python train.py --d_mlp=3072 --decay_shape="linear" --train_tokens=968400000
MLP neurons of a small language model. Each row is named by its layer, matrix (up: input weights) and neuron, and shows model dimensions 160-255. Each number is 128 + 24 x the weight over its row's rms, rounded and kept within 0 to 255.
After each neuron's rows, "fires after" lists the tokens most often just before its 100 highest values on Wikipedia text that the model never trained on. A number after a token or word is its count.

L3.up1391 [114  82 119 157 141 127 122 150 159 106 126 132 108 131 111 151 139 120 134 106 137  89 128 130 133 150 138  99 120 146 109 141  41 117 100 117 136 112 140 150 118 142 138 153 108  92 180 118 149 137 131 120  96 165 116 122 128 120 102 119 125 149 109 137 119 154 123 107 164 154  96 135 113 115 142 132 146 131  90 155  88 119 141  93 101 145 146 123 149  93 152 132 138 104 111 139]
fires after: "==" 33, " ==" 10, "===" 9, " career" 6, "Early" 5, "\n" 5

L3.up627 [102 106 111 157 179 148 137 130 140 137 117 173 105 154 141 110 149 125 127 124 155  89 178 115 130 136 141  97 176 131  81 119 112 127 213 113 146 112  79  98 173 142 119 159 139 133 119 128 155 135 117 143 137 134 132 130 105 148 125 142 171 122 123 144 123  84 136 183  85 161 130 153 131 118 101 159 103 128 141  82 129 116 161 164 105 153 122 112 107 105  91 147 103  87 131 125]
fires after: "|" 36, " (" 12, " /" 9, " (#" 5, "′" 5

L3.up650 [ 81 122 118 174  94 120 139 129 139 163  96 133 156 118 130 121 131 102 125 139 109 130 131 118 114 183 148 127 100 185 136 131 122 113 142 165 170 151 107 126 125 158  96 133 152 171 135 131 127 163 110 126 136  51 144 122 160 110 137  95 142 133 135 130  92 151 121 141  97 143 100 137 135 169 160 158  96 168 118 115 119 106  71 146 138 112 126 132 115 157 119 135 148 126 150  95]
fires after: " |" 53, " Att" 4, ";" 4

L3.up1554 [158 109 146 158 163 117 111 187 120  98 106 128 129 140 136 168 112 146 132 111 136 144 137 149 114 129 108 104 174 140 104 155  97 112 151 118  95  93  93 132 133 128 164 147 146 154 145 114 127  91  91 130 180  95 194 148 169 146 133 116 178 132 139 158 118 144 122 115  65 139 134 174 133 106 124 158 150 144 124 185 103 141  95 111  98 106 164 136 116 126 120 132 109 151 111 123]
fires after: "\n" 27, " career" 14, " life" 10, " statistics" 4, "Career" 4, "year" 4

L3.up2354 [ 92 160 110 146 115 161  94 151 155 103 115 136 118 165 128 104 100 120 197 140 165 130 121 126 135 157 135 132 140 133  89 153 100 148 142 138 163 151 136 125 175 170 146 136 168 123 135 100 174 103 151 132 169 116 121 143 157 169 106 158 158 140 119  93 122 120  91 163 121 140 128 122 129 130 120 126  89 123 109  77  86 171 112 119 149 180 132  96 116  85 112 176 106 166 116 129]
fires after: "|" 76, "\n" 6, " |" 4

L3.up1325 [107 115 123 148 139 119  92 159 148 156 131 111 153 121 149 125 123 131  53 136 137 153  99 119 130 142 155 109 137 130 101 101 101 125 143 129 135 128 101 152 125 158 125 114 136  99 108 132 115 164 118 103 128 137 147 137 129  75 127 148 124 129 157 136  99 104 130 117 142 159 150 112 130 125 103  98 123 162 109 100 163 132 130 156 127 108 138 195 137 112  74 120 126 126 145 154]
fires after: "," 43, " was" 22, " is" 8

L3.up1355 [154 125 141 127 176 151  93 172 126  98 128 126 153 151 112  79 143 124 127 134 137 116 197 116 129 168 118 104 110 130  91 168  76 145 104 177  80  95 152 187 134 118 103 137 122 117 148 159 139 121 112 123 131  94 109 141 117 141 156 112 126  95 176 164 132 107 163 121 117 181 151 140 125  82 126 156  93 173 114  85 139 105 127 142 142 147 132  73  99  76 135 135 121 156 139 120]
fires after: " " 70, " $" 8

L3.up1563 [113 113 135 111 101 142 126 126 123 114 138 141 174 129 151 155 133 131 144 123 120 110 123 139 115 126 103 125 148 161 106 168 126 144 138 124 138 116 150 123 116  64 124 139 130 110 161 104 131 174 146 110 115 118 161 133 149  84 165 144  74 121 126 105 115 102 133 130 141 157 141 167 128 124 150 109 123  97 112  98 127 116 143 104 106 106 146 132 142 131  90 122 138 138 169 125]
fires after: " |" 26, "," 18, " was" 8

L3.up2417 [136 103  82 162 146 146 136 173 169 144 112 128 135 171 148 123 155 112 106 118 122 121 110 108 170 128 144 117 109 113 105 152 131 119 141  99 128 168 113 147 166 132 104 148  99 119 144 111 160 127 138 142 114 160 147 146 132 106 146 125 112  85 115 113 135 140 152 133 116 117 132 100 135 116 104 113 130 114 112  91 103  92 124 127 110 150 142  69 131 123 127 103 104 114 133 118]
fires after: "|" 55, "\n" 8, " Championships" 5

L3.up2850 [110 135 116 170 163 129  94 125  97 130 138 139 115 145  95 128 102 121 118 120 117 120 110 123 155 140 171 172 145 122 135 134 164 133 133 172 120 132 156 152 146 148 137 129 126 111 136 131 108 138 122  63 120 123 134 106 127 107 113 116 131 106 128 138 117 132 142 119  83 163 126 155 138 103  91 132  80 159 107 133  75 160 136 113 126 157  90 149 138 131 138 154 167 100 152 139]
fires after: "," 75, "1" 6, " " 4

L3.up2337 [ 68 118 129 156 172 147  83 153 186 142  90 122 129 160 149 146  96 129 107 135 135 112 106 141 144 172 129 124 138 120 156 125 121 105 151 163 147  96 151 117 145 163 141 167 167 129 155 150 169 153 138 144 152 126  99 141 143 102 137 122 140 134 112 125 122  91 158 160 155 110 176 134 133 125 102 123 158 127  85 175 112 139 141 170 131 135 136 140 132 141 119 151 120 144 123 126]
fires after: "\n" 31, "\"" 15, " " 9, "0" 7, " Member" 5, " China" 4

L3.up1552 [154 115 101 143 114 196 116 117 143 125  66 150  93 114 117 106 139 106 149 116 131 112 148 124 127 160 139 143 163 115  81 134 151 148 128 110 180 117  99 161 155 120 127 169 121 123 126 121 146 110 151 100 116 141 123 124 164 111 129 117 139 138 122  96 144 132 147 155 133 121 100 111  74 142  70 156 149 128 101  77 144 133 109 134 142 161 151 104 126 144 115 104 194 103 149 149]
fires after: "|" 84

L3.up1221 [111 123 109 161 154  93 133 118 142 112  87 102 110  91 118 134 116 146 110  99 169 126 159 169 112 153 149  83 134 158 102 135  48 122 110 134 111 113 138 128 161 145 127 157 166 143 140 113 121 165 103 151 155  74  75 183 152 153 130 109 117 130 106 132 130 146 133 119 112 160 140 146 150 131 127 146 108 164 135 119 130 126 136  95  43 122 172 120 118 138 122 117 139 104  94 105]
fires after: " in" 34, " " 27, " released" 6, " established" 4

L3.up3005 [132 156 155 146 114  87 122 141 136 160 130 146 107 120 143 125 103 130 118 125  56  91 116 121 149 187 153 166 130 129 103  96 143  80 166 158 119 142 127 150 131 127 144 166 117 153 137 117 129  88 138 137 131 111 126 149 148 124 164 106 109 117 122 125 187 181 116 129 144 146 137  95 131 158 107 100 100  91 103 150  95 155 146  98 151 158 142 109 134 107  95 139 138  52 113 117]
fires after: "." 38, "m" 7, " c" 6, "S" 6, "J" 4, " " 4

L3.up1140 [128 144 131 136 128 152 135 150 121 134 149 106 137 102  88 131 129 134 189 124 151 136 149 101 119 127 200 136 112 103  94 108 155 148 163 117 136 153 151 118 134 127  63 142 149 155 125 121 131 117 150 103 116 123 101 143 106 146 145 132 111 144 150 116 138 175  92 141 115 138  88 107  99  63 144 207 107 153  70  75 114 155  80 126 160 132 143 133 113 114  96 144 153 145 138 110]
fires after: " (" 46, "," 7, " |" 6, ";" 4

L3.up1347 [164 108  92 144 158 138  86 183 115 156 127  76 109 146  63 141 140 123 128 112 133 106 124 137 145 124 124 139 109  99 135 148 138 111 135 105 116 124 133  95 192 168 131 148 190 147 164 115 117 128 138 123 164 135  81 119 119 134  71 107 140  93  99 158 148 103 104 167 109 131  90 145 108 111 138 124 109 136 121 113 127 120 122  83 128 169 137 135 124 136 111 128 137 175 158 121]
fires after: ")" 24, " votes" 11, " Turnout" 9, "0" 8, "%" 5, " Majority" 5

L3.up814 [163 120 139  90 177 101 111 149 155 146 111 117 108 152 150 129 117 114 114 108 111  86 119 147 110 168 112 118 116  96  67 125 158 124 142 107 119  95  98 148 151 141 134 140 168 114 131 133 164 120 127 134 142 127 137 169 173 101 163 132  77 145 105  94 167 165 121 124 140 141 110 108 118 135 158 140  94 125 102 162 118 110 112  98 117 118 152 116 103 119 125 100 147  70 153 134]
fires after: "." 89, ".\"" 6

L3.up484 [155 119  87 128 107 131  98 163 131 119 160 144 139 109  91  96 137 107 108  92 139 126 126 164 132 145 146 105 147 137 139 178 124 177 128  99 118 156 132 152 162 188 138 178 165 123 155 155 147 100 101 149 164 114  69 136 132 106 152 129  90 106 130 139 108 125 108 135 103 149 125 121 137 130 131 120 108 125  79 145 152 134  81  96 195 147 146 117 140 123 121 115 132 122 125 114]
fires after: " |" 47, " was" 7, " Candidate" 4

L3.up2909 [124 147 103 153 112 115 127  99 135 154 117 119 146 117  83  96 139 115 184 129 158  78 126  89 150 164 119  77 107 157 103 128  95 119 116 143 140 145 127 104 141 145 111 132 165 198 138 143 125 188 140 114 146  95  85 108 126 136 129 107 152 155 133 150 125 141 112 185 120 103 138 141 123 169 134 140 116 133 146 153 126 141 123 124 163 126  86 117 108 114  78 111 123 135 113  70]
fires after: " |" 54, " " 16, ";" 5

L3.up141 [139 141 107 165  99 112 140 147 133 116  93 115 116 151 128 149 157 132 151 102 103 124 159 110 181 149 108 133 107 140 131 117 146 141 168 122 151 143 105 126 123 155 109 147 143 110 114 147 122 146 128  93 135 123 209 141 141 110 124 121 118 134  94 104 197 133 112  83 107 103  97 144 118 134 166  69 116 155  85 180 125 104 106 158 113  70  94 123  95 160 113 157 134  92 186  94]
fires after: "," 29, "." 22

L3.up628 [116  88 113 181  97 145 131 137  84 126 141 143  82 108 138  99 107 116 164  88  88 124 164 133 143 137 155 154 151 119  83 145 142 130 181 172 131 130 104 139 127 143 133 119 164 129 131 157 138 151 143  91 136 105 160 171 150 123 142  95 135 144 125 107 119 155 112 158  93 167 115 152 133 127  92 128 106 106 123 132  84 166 182 114 145 117 136 117 127 142  80  84 181 104 107 136]
fires after: "," 64, "\n" 6

L3.up799 [128 134 116 126 122 178 136 139 136 141 161 161  89 116 119 139 123 138 102 111 104 154 180 121 163 135 144 104 181 166 163 103 116 147 103 135 110 117 110 165 128 141  93 151 143 107 144 124 118 124 136  73 131 118 121 119 131 136 130 113 107 162 119 127 183 113 125 177 105 171 162 133 134 146 133 125 118 104 113 120 161 154 120 111 122 148 126 130 167 143  98 114 140 161 151 154]
fires after: " |" 50, "2" 5

L3.up2602 [124 154 155 145 146 160 125 107 125 141  95 121  80 131 118 124 132 177 152 102 101 100 111 144 118 164 131 165 157 137 120 136 107 146 105 142 123 167 147 137 136 141  90 143 164 165 158 124  86 169 170  86  99 105 120 130 111 111 108  76 108 206 130 163 127 160 148 177  95  97 124 136 122 154  84 155 110 150 150 151 119 117 146 138 126 104 117 146  90 107 142 141 142 107 109  91]
fires after: " |" 56

L3.up2270 [ 83  65 107 131 121 102 147 149  91 162 158 162 117 123  89  95  73 113 158  75 125 165 147 106 128 144 122 102 130 151 145 130 131 182 120 118  94 137 108 106 107 128 159 175 101 147 179 151 132 140 150 113 162 119 176 135 145 142 115 122 133 119 129 135 122 121  62 129 121 168 148 145 141 112 135 107  89 121  79 118  92 157 131 133 132 176  91 119  96 102  86 133 131 101 128  93]
fires after: "," 33, " the" 27, " The" 11, " (" 5

L3.up1634 [ 73 121 134 113 101 123 145  91 116 129 147 126 117 134  97 127  84 145 181 140 144 113 133 123 127 164 118 124 149 123  88 110 120 122 144 187 155 136 123 175 149 168 125 131  97 101 194 110 101 135 140 105 121 136 121 123 131 136 118 106 118 107 115 135 155 140  88 135 130 112 142 141 136 115 100 125 116 115 140 145 117 110 165 124 130 155 144 164 171 149 112 114 135 128 124 129]
fires after: "S" 16, " H" 11, " Y" 7, "M" 7, " J" 6, " S" 5

L3.up493 [122  92  78 183 132 114 142 170 138 127 101 132 160 144 137 162 105 150 144 128 127 112 146 165 118 152 128 113 117 123 132 117 142 155 140 130 142 118 124 152 127 152 126 149 159 151 125 161 125 136 124 114 128 108 126 157 158  91 148 135 149 130  77 154  98 113 138 150  99 144  99 173 114 123 157 123 138 131 120 122 119 119 142 179  91 109 120 126 173 150 132 136 135 128 129 123]
fires after: "," 41, " The" 9, " This" 9, "s" 4, "8" 4

L3.up2387 [111 141 122 130 127 116 154 118 121  99 118 164 126 202 125 150 124  97 107 148 166 110 184 142  98 146 152 151 146 124 111 119 125 110 154 117  94  86 104 100 145  74 154 156 154 198 141 124 132 122 151 134 164 126 125 149 148 140 145  99 105 107 149 155 115 111 120 124 148 114 131 140 128 113  99 124  95  81 119 157  72 116 133 105 147 131 126  93 106 145 138 120 115 174 131 135]
fires after: "-" 16, " had" 12, " has" 12, " have" 10

L3.up143 [ 97 110 101 163 118  75 134 158 155 140 133 102 138  86 116 104 104 130 106 150 135 121 117 183 145 154  98 101 109 146 100 151 111 101  90 153 135 148 148 116 151  93  99 136 169 121 146 115 150 111 112 167  71 112 105 129 128 133 148 142 119 112 160 121 188 140 109 127 165 162 118 114  99 107 106  99  88  97  89 147 129  89 124  65 134 115 157 157 168 132 108 170 121 121 142 118]
fires after: " G" 22, " Sh" 11, " Se" 6, " Y" 5, " J" 5, " H" 4

L3.up2964 [126 124 100 107 129 139 111 146 147 137 130 122 116 141 124 139 180 132 130 143 164  68 161 142 162 160 199 130 189 155  88 116  88 113 177 113 138 127  98 123 163 116 107 159 138 100 118 117  85 174 114 150 102 119  92 130 164  88 147 136 130 113 105 124 131 135 120 141  92 122 108 128 108 104  98 125 100 117 168  94 131 111 137 163 110 100 129  64 115 102 114  97 126 108 127 160]
fires after: "2" 28, "\n" 22, "1" 11, "0" 8, "|" 5, " No" 5

L3.up953 [106 131 124 127 128  91 129 176 163 155 128  80 130  89 121 133 126 106 134  92 149 153 134 128 135 159 123 132 155 125 157 138 105 137  98 115 148 133 128 135 163 128 121 188 145 129 135 114 144 136 120 116 211 116 136 138 151 133 131  99 100 162 120 131 135 103 112 158 144 131 127 118 129 127 116 134 111 105 112 175 124 118  92 165  82 123 136 139 139 136 179 112 141  95 148 104]
fires after: " and" 35, "-" 5, " (" 4, " She" 4, " close" 4, " end" 4

L3.up1864 [129 121  54 168 164 140  64 165 145 134 147  99  92 140 157 128 107 119 137 131 146 106 119 116 116 136 159 152 118  92 112 119 131 112 150  89 132 154 103 156 173 128 121 125 153 153 119 135 143 133 142 143 136 109  87 102 127 112 111 145 160  68 109  90 150 171 162 164 121 123 114 136  96 130 105 125 128  94 127  78 129 121 104  72 117 126 151 135 122 108 122  95 156 111 126 135]
fires after: "|" 59, "-" 14, " September" 6

L3.up1160 [116 111 133 133 113  95  91 153 162 152 180 168 116 139 126  99 116 124 142 118 146 144 109 102 154 134 134 151 121 125 160 148  91 112 103 118 108 166 139  89 144 113  79 183 100 152 113 108 175 109 172 125 177 155 101 169 117 134 104 153 138 155 114 154 147 132 150  98 125 135 138 111 140 151  93  74  90 130  86 151 119 150  79 147 128 160 140 108 141 117 151 106 129 115 107 117]
fires after: " " 30, "-" 9, " Total" 8, " votes" 4

L3.up2292 [109 120 151 159 140 130 138  82 132 105 169 140  95 118 137 145 108  93 132 103 179 175 131 128 119 103 134 160 117 116 123 144 111 189 125 156 118  78 140 110 129 111 142  73 104 113 132 122 132 164 116  97 180 145 140 119 143 139 160 143 168 126 111  76 108 114 144 109 136 204 121 123  98 117 145 109 134 181 128 138 129 119 121 131  99 115 129 132 140 127 133 122 140  85 127  87]
fires after: "1" 91, "9" 6

L3.up2230 [111  91 146 146 146 135 108 127 156  73 127 168  90 148 159 113 120 119 127 159 115 142 111  96 132 108 105 147 177 161 105 141  84 112 135 134 136 154 115  94 118 128 102 132 122 132 118 107 147 123 172  44 143 117 130 142 121 132  92 122 147 151  69  83 156 119 113 105 141 159 125 138 124 154 169 140 119 135 129  94 143 103 138 130 161 121  76 133 132 159 142 140 145  80 139 129]
fires after: " the" 25, "1" 17, " mid" 5, " late" 5, " early" 5

L3.up1225 [137 143 129 160 126 114  88 163 117 131  88  78 138 148  83 126 145 116 144 116 191 145 108 130 145 167 156 137 109 158 104 160 127 104  94  96 123 143 162 106 121 103 138 134 126 115 137 127  65 136 166  84 144 123 120 161 136 139 108  89 121  97  99 129  92 107 125 112 141 147 106 138 131 114 123 163 139 122 140 150 137 115 112 150 129 152 118 133  70 139 129 153 130  87 146 114]
fires after: " " 70, " the" 9, " (" 5

L3.up413 [103 160 112 126 164 177 124 140 135 133 131 114 113 130 116 160  92 148 104 125 125 125 123 191 109 107 134 134  96 150  87  98 161 148 141 126 126 101 149 104 171 112  96 176 159 135 125 124 130 131 117 119 160 140 108 151 137 102  71 121 141 173 122  93 130 124 179 176 115  91 131 133 111 127 112 119 104 118 128 132 117 101 134 119  84 137 126 101 163 151 123 116  87 113 142 145]
fires after: " (" 46, "former" 4, "mission" 4